config = dict(
    n_layer=8,
    d_model=704,
    n_head=11,
    n_kv_head=1,
    head_dim=64,
    d_mlp=2112,
    vocab_size=8192,
    activation='gelu',
    norm='layernorm',
    norm_place='pre',
    norm_eps=1e-05,
    positions='rope',
    rope_base=10000.0,
    rope_fraction=1.0,
    qk_norm=False,
    attn_scale=0.125,
    bias='qkv',
    tie_embeddings=True,
    parallel_block=True,
    init='normal',
    init_std_qkv=0.0188,
    init_std_o=0.0,
    init_std_up=0.0188,
    init_std_down=0.0,
    optimizer='cautious_adamw',
    lr=0.000437,
    beta1=0.95,
    beta2=0.95,
    weight_decay=0.35,
    lr_head=0.00567,
    warmup_steps=294,
    schedule='wsd',
    decay_fraction=0.333,
    decay_shape='linear',
    final_lr_fraction=0.1,
    batch_tokens=[32768, 65536, 98304],
    seq_len=1024,
    doc_mask=True,
    train_tokens=651200000,
    steps=10289,
    dataset='wikipedia_en',
)
MLP neurons of a small language model. Each row is named by its layer, matrix (down: output weights) and neuron, and shows model dimensions 32-223. Each number is 500 + 40 x the weight over its row's rms, rounded and kept within 0 to 999. Numbers have three digits each.
A block is one neuron, or neurons of one layer that tend to fire together. After each block is what it responds to, as a language model described it from the Wikipedia text at the highest values.

L3.down474:450499508598484452499507538526451512480495524477492510470401501496515462475488454461438499491444472466467570452495510474512593500438452482524532541466511500498508506447491494477460399505489489528501475460543517624457455504495560449532537393516414621497493477529504465500501529474532468436449520506455481508518562535486522522546459422495485481528531520495491504470503468475556463515523456425565491488511489423434509464456550491554530421495419483491490458500492547475499515455523501535483511585473537494498477461496452526519572501500485502492618532562541512524558527418470390546
L3.down1004:449469503483437388545488502462442477462490483542511485484512487491441440506456496499487554480437449539447548458478521577550511538490483479491465525484500515505482531445578554471488473443528547534445464503516539493477477492568518486441588521501477549539493511478597458443515500490530486402482522489494501534428398517524505461503538530474481527480460511466485506550520495451448480545502502409472497529552481465496455517499501512544477495481504461423493468490446468519519498543441446432509495526501516565462524459430546549482596430540501533475536481598570433449467464502435579479
L3.down1566:523519468463438459534493526411538469488531426518542522503507479436449465462486537421403514516423493510522590570452580482486463543502453519621572533462442519505541514494595479473503517505462607510465410531472490474476483494518493530489499514426539502464463490470520546413491451546524520481432491510592547466443479569446460502503545515442433520509481464571471449531537493456483518477484484510529421474574520452438452534536498522486494474499517585455539544470547512440484498487395547522595535516530467501512546495492419490468483437479511504545547539511523483412548516487411452500
L3.down1801:447561450473539471498488497450537540410510405540506467509576506478491528474499480553533511482509450506513486495492559503500521504522512483527535512555502518537492513516520537431474503479452490506529567473447468503507519504528509489489532475475412516502534517524498528552463461513551512484457486497471530518553468448468478484533463491532491452522522479555512521548540524438520555478457475484494426523492552542498533503426533494498512479520520592451492529503529534448469519509457495482573540539563464531543486474382491458509459457445509506475548518477550445509557487505478537495
Verbs introducing what someone said or claimed, mostly critics in reviews: remark(s/ed), said, stating, saying, believes, suggest, revealed; weaker on scattered unrelated tokens.

L2.down1088:441585465562466599445459527434488461519458493519479549524453492496505458563505456505458470551470457553463494522491530568553413415514521463510467478453489536468475483448487516481410491464556475465479549477498483464525476506525470502488543547577537497427512534565475591488469540437551478529487531463480497460498524495524526489476556546451522474500500448564478458546533611576551480508550499473389538497458488543474531564520538569484434500512471495544522489449473491434471423523464518445494491529485477508484553488520501449512538424484560460408598464474488472495520514465460444545
L2.down1662:476462453436571501495517482537517449469451557498428583472517426491502503510467460484590496447518491467515466535504514548564510404531485512506538513465532497601480495469522514505414492554509552526537570542517554444491485536516534525519472437444410490441471568452467493492455554546527458506534485526493401547499475561491496516520461377501423547509524501547561421529547534597468541454471502468460501454481507499489537447499518504453448502568513515469489530491571472480454477516550539469526514520491515558493558469455467472500473431558507477552481476530538502458512462506493448565
Slash separators in footballer career tables (Brentford / 8 / (0)), ft in height or elevation figures, and mid-word pieces of names and words (Bill-u, Wu, dia).

L2.down1030:461530502536525467453537495514527447505491435422494520572437485453509463536453478515507457508437552468513516470504484542479572516526559487524474467524500569458524513507481491572461458482460457500491498494542458515470478500438552501517427511525494489564505434447509533524464496477507484508550473526493499524501597533455523403482485579461513497566545500539446501481541503475452515545560558441470458521525527544566547479446510446546531491414463471547529556417495536507540471539515508539485440499521595526603432532552501503580497444493533469500514462540624532530550491462489495519
L2.down1707:489593520559559517498492503458507460484515471449466555417494524533501469490480558526584536536413462565560488566489464528500527499482537483509561457490480517523492439504435451579517432481547533479533540568522499488480507496538463412460471565475542505454517459409504557532481451521476509475477540549459481535400527578495570479525510543427520433480456556527524518418539505489420503504581576489460495459527507561499570499465474415523451594493539484552499501501487552509545431509505547567576484455466551562514464515503478497472467469535446506534559492496599465476617538431486455450
The digit 0 as a number or leading digit in table cells and stats, e.g. 0.65%, 04 Dec, 0:32, plus scattered mid-word pieces.

L3.down379:488509490507416501525560495480496485504489579567490430568506530526486487513447481542537535506479495533431489496492451498523456552503452479482536419445554522481503477564542568525511472466485497489476465514498528519470576544471489490469478450500421505485471505506490539489508597492551489495410530446535435506427486463512531503480495504477557433493420441526439528558560459442499544422469551508471522586485518582463497523485508493458578467479499489561473498549540455524480514533564521471462484525517458497488485449501499546483484475471467508487489518554586551519459513476449500506
L3.down867:522469484492509467520449555563569520488517481522489539524542497545443399488530457500535557494538489501472528492536486560530560507517452453543578434528480539477457494536535546485459578502430471470428453482467456489498565504525444522485496468451497475513514505481435504476471488473508449503457500558516432567434496533546539481578503449562556501474521531532507513568536570502402474451539471503560520473472533535555571500506486524442528512550475470511470573456462559432485545531392473511513518497481464445538473489520514492522510458482485527516572507496580506506529453463551532572
L3.down1205:488579482437573502521526556545526501454504479590521542560496482526509409533445532494488504543428524475493589512435558521454489429518464516461476447526548454449538599463476495506496499464480411484463415543546495484568532460503461523543467478491549506490486499467457565472454552514537497488514520537459465555483572421464512497447445558470505463530540549493502486454526532520473461508413418517423445519516487475486450504521485485465540525512525463471510442526506500563529502487507519547506483554484471544509507482545447518518499447431377470442423488530693592489486503482505513507
L3.down1253:582493480544497532486499529403471550492508459536440455510492555545512526543487480481552508502471480443539491511499532475501486535428483557532517526525513542561508515549459486528509503488492488467573509504473430529451503564505578559467507447443491477523596464542543513516533510530535520533442593486452467618527508507438478470564471481463514477481467445519533477476445486529472493485520556549556462486520497549467524474478514523529494524543468498591516476491527418551497541486527506444564537459510503513536492486483511484486497475539577475512555457481549571436504490452500480512
The space or separator opening a numeric cell in later columns of sports stats tables, such as goals, totals or points; also coordinate digits.

L5.down426:532543500524506489522501505585499471457478523541561482524505513442555436514537535538483489498471529487521494442474469499491505489478483536518501464503540507460518498428538465542488481570537529481443504446503556619424425533521474472530569492528510575476471513560496483465502533463486475517527457501470483481577539488575477443512533543525548512486477532513479516555471457494494539461513541526522474543497509455418438521533489550532427398552518495516422564593478469512434498445541554422475518565543542562514459527501537466536586493481508472523365516588497481555505457526497489458
L5.down448:448517493479470466528521483427445503584518479505507465562532558462420505467486481510466514502595494529515527560435487531564571523494507531519478526528448501531518526539551477529534504536434496465491488442514479488551568402557550445488449543560539538456582483506512467493503535470557444498556508507492472489478456463483604507521546543406494547477403538529439467460442497490549554506528443411490477463442489500526477531521557520503562520561505455558523503532505473453519567516468521490498446577508392472504485570562560505504508505448449486440522553446562519485487475606498504435
L5.down873:519509474439475498482514558498505477557458538458435455476487501514439485457517466545521537462464528425430498448544474425425564522433525502522505514494533544528414496471528578563532555523495532472504479511466544526447487479563564485470454540493507529423545474529435532505498555485495557547485549482483495530465510405511476464475468471398499492470484482601570526549501518531493534482531453491490460467617481457501453443459477482496468492469497490533466502465492469543515506515507443490511522550471429513489514484385478543536550532476409524508483510543562530513510572505460540520
L5.down1058:435500488522560513517512475440511517485449598475504472442500522464318540562479515484512512482540475476482489501528558479550443556522541413473496510530519542517511495518538568385523500427501498557409490601426423530469458395499492500504497522448536516504444513498484471485560473534478522529515521529520521460494488506471598523470517441505514517479487509529520438514484581501521498516545465481528516473508457474489523527544520497436483468470490528507492467474542529540381492515506507554547490444520437548450561527508475490430489520502529526547452466471511436499472507503482517514
L5.down1188:504518498468528460450526530504446519505496538493433516534549566481552504496587523496540526540466546480459509499488481524492516517537483570539555476492569514468527443494483506488522542476402549552492464567447570522517536503431528524427511505429553466472495487532540533552462505555490503458501479425449490469455542487494591540530537575472548456538498513453460454470380504547542561462506475477540479536566532477467542515486561564488510441514486488532561555543479508517433584468523488535501504488509457515502507516468520473519464510442505562440456521520516504596577599543484475453
L5.down1387:515395471502476595541461482444503527482498481523446421496502473511470521440444478564470522513488492475532561465532520428481449424448524424452519548523464463506511470484490490603508513491485578487506464492521560531476561462517526546496524526417539509495532412564472517538460492537539528522504528477537470478502534491519524553559408566502561522500533477453505499532544534558483520553580413515492497507547553528531471516494521532534495501592525499450489511492487420503517509463514512426568562557479582401471539508486553521454438493540511504537531490549518493551517558478445569457
L5.down1727:421448518512525514523550534444516436508381492456503515496513492541526478534450537548512502474474505542501545509485505498568561494539456539603573464489522547478454439445476506473441550398498526479524473510451538574538552414532480505486508595436551487482529514469521490519436359526499508479502541512465443498504529528472604508475537480477493539508472426514473460458523485408597562458522536532465574490523473454467467536456486493475537490523531490545512501548473486549529546446534460513536493483525435508566453469515556524445540530513449496486414520527518491489454451492437510525
L5.down2010:432488562462554505477510495524498506454480496568496533481391557538459472471511548519536527535554466559481486546500519564576430414539472563554501452572480491481486466529536494495555578529568513606507540548470518536445529519474483455400513541549468549544563440521518474497515454539426550470543525469438493522567511560515497566511482562456578493503502418515509539507481479475527507509551567470486515471517503474513458618507465488557463536546537495579558452472475454524517465524452431512523506570512504531509452485507475530516568469493502545500496469491548613487488544511525524476
First pieces of words, mostly verbs right after a subject or clause start, e.g. s(noops), gre(et), comp(ares), and reporting verbs like said or saying, plus zeros in sports tables.

L5.down459:471461555463494526492457474481564479519481510516451484466450493549417559506413493493525519500529463510622489436525492542530490545542519419513469537503465534468545505479499507489463435551495494479436527490415493486515472520485527491555504506495524542472516537572521473506430475526460505500509492465507458478496492561510500451510588554504577495483547453459581451558487526554405450471467500552465517513498488493494504536501502520534418499451545521458457522440531473484526471435444510501450512480513509534516521592512469546491506498474457505527510453505409521552471513493552460458
L5.down857:543542448505492526470503501547416452518482442458554508491459481492446476510510463494447447508418468515478484474601583498521474458459448459520470539472553503471456467430480586458562439523492482539488429501505525492479466527530494445502449507571532497460480477538454492538487480494566534426569508479507512508505519533526490431499510487531488473456472536509488538419461608492424489552486519465532465513513491427531487460411530514459451476448487581494511550489460539528483565503433490494427544532485459485472525544437512537529394510414534582461519470504550409484481503463492473522
L5.down956:526575444545519478473509505519542507529491465494466494454492490509479471555421511513535453519479484456562496479476489531441438496515537433514488522516468462499494455478474556528490515515390478506485527463484542467528552493530494556473543504589490495480478511471450512458455569512504435499497441465480537487478483524495509512468547506452479502475474585548490481523551480526480497497511510547450430473460492544480474507490517434468462520531377502490459434493508501479540451517425442525488438488521491513557535462471506502546497495471479514521559458491513568492492514441510523540
L5.down962:541436505454544486505541448532451477568492508472482566410540461565480509531524527495547513481472486526546473486564486511556466484470468561462540529499468483566499484452557513459485491590470521571574545490522455476524418451490574477528525501494498392490541417515547537549518500483489450534538499543543501530513523438470504530479468508495487498514483563561500496464461525497468461505465421551494517454496461525582481447563428567521408550529526517485594536508515487452525445478483480495495511455583538512499592551485534512489570478479506458442543518510406540470511483491492491515
L5.down996:470568525577455513458530463517469502510494585561573559488479497459500477498497579491563430522526501478479478503473528538482550496531535487537545526493494475436507475505434507441523538515511488449610523468522538430456519484641554511505414527551488470509485410542442540545501550473499510480523459490437385526451540573515493470457542531476479493504571538539484525491462523507543532518457480450556420489536499477483528432586556520479447509532468501546578496541480510484474484502493545598540481539524586526495545435493482516507485542495452439529520452560536495538431445433432461497
L5.down1062:445499572532511540488497505458498521484517473495489432559562480454481539579494427417499442490452468516473476521521511466477487513499552472451478490508412500537470502473487458454428531431495456417493500497455488479496501455514491543536509489497493430512468521507519517482528518490442506480617443435492517551478521501522515488484488529450471529447454506462482517464434476498456547448582510437468506466524530559545572439471547536465528509503498532529556589482527628567490531438463547565535461449461518512559442434509491518545454515543533501569527480489442484531542441526561554470
L5.down1780:445462522521480594518526506461593598498494559483463487529477596577514563469476471479561502430539465478517443467558485460490514537468490493492517549480478542551460490506525536493484483510492516464533524515506453523492460486559399419528514469439525485502566535496540504434473501500462446487442508472535459473456438420504542455467487496540499554398476484498480467472572499411519471511515427450522485499513564455487514505494512463533495513479488474485497536442506501497445513471434517470498514459547488473499561494514529565477490500583525491488519450479457592512437472459508514434
L5.down1928:547525556475490473533488464556522484492522464482485506423510424515493475540442495556480474403486509456503479491519578510434511513443493472467427603478495510473481501527545484534522497540438492429470484437459563496445490490551533551477528521488500520468454474510458480399468553502484563481489483444514480543499533456593433505469454516608463514489475460429495500473455546412543506547487470426500514523463484546490540518474462534467488489555535506527429523400498524405453475491473464508449422454534512521499439486489500482506442503510394485489541534503433536549447402501483549577
Separators (|, ;, /) right after a single-digit number in sports stats tables, as in "1 | 0", "0; 0"; weaker on scattered word pieces and numbers.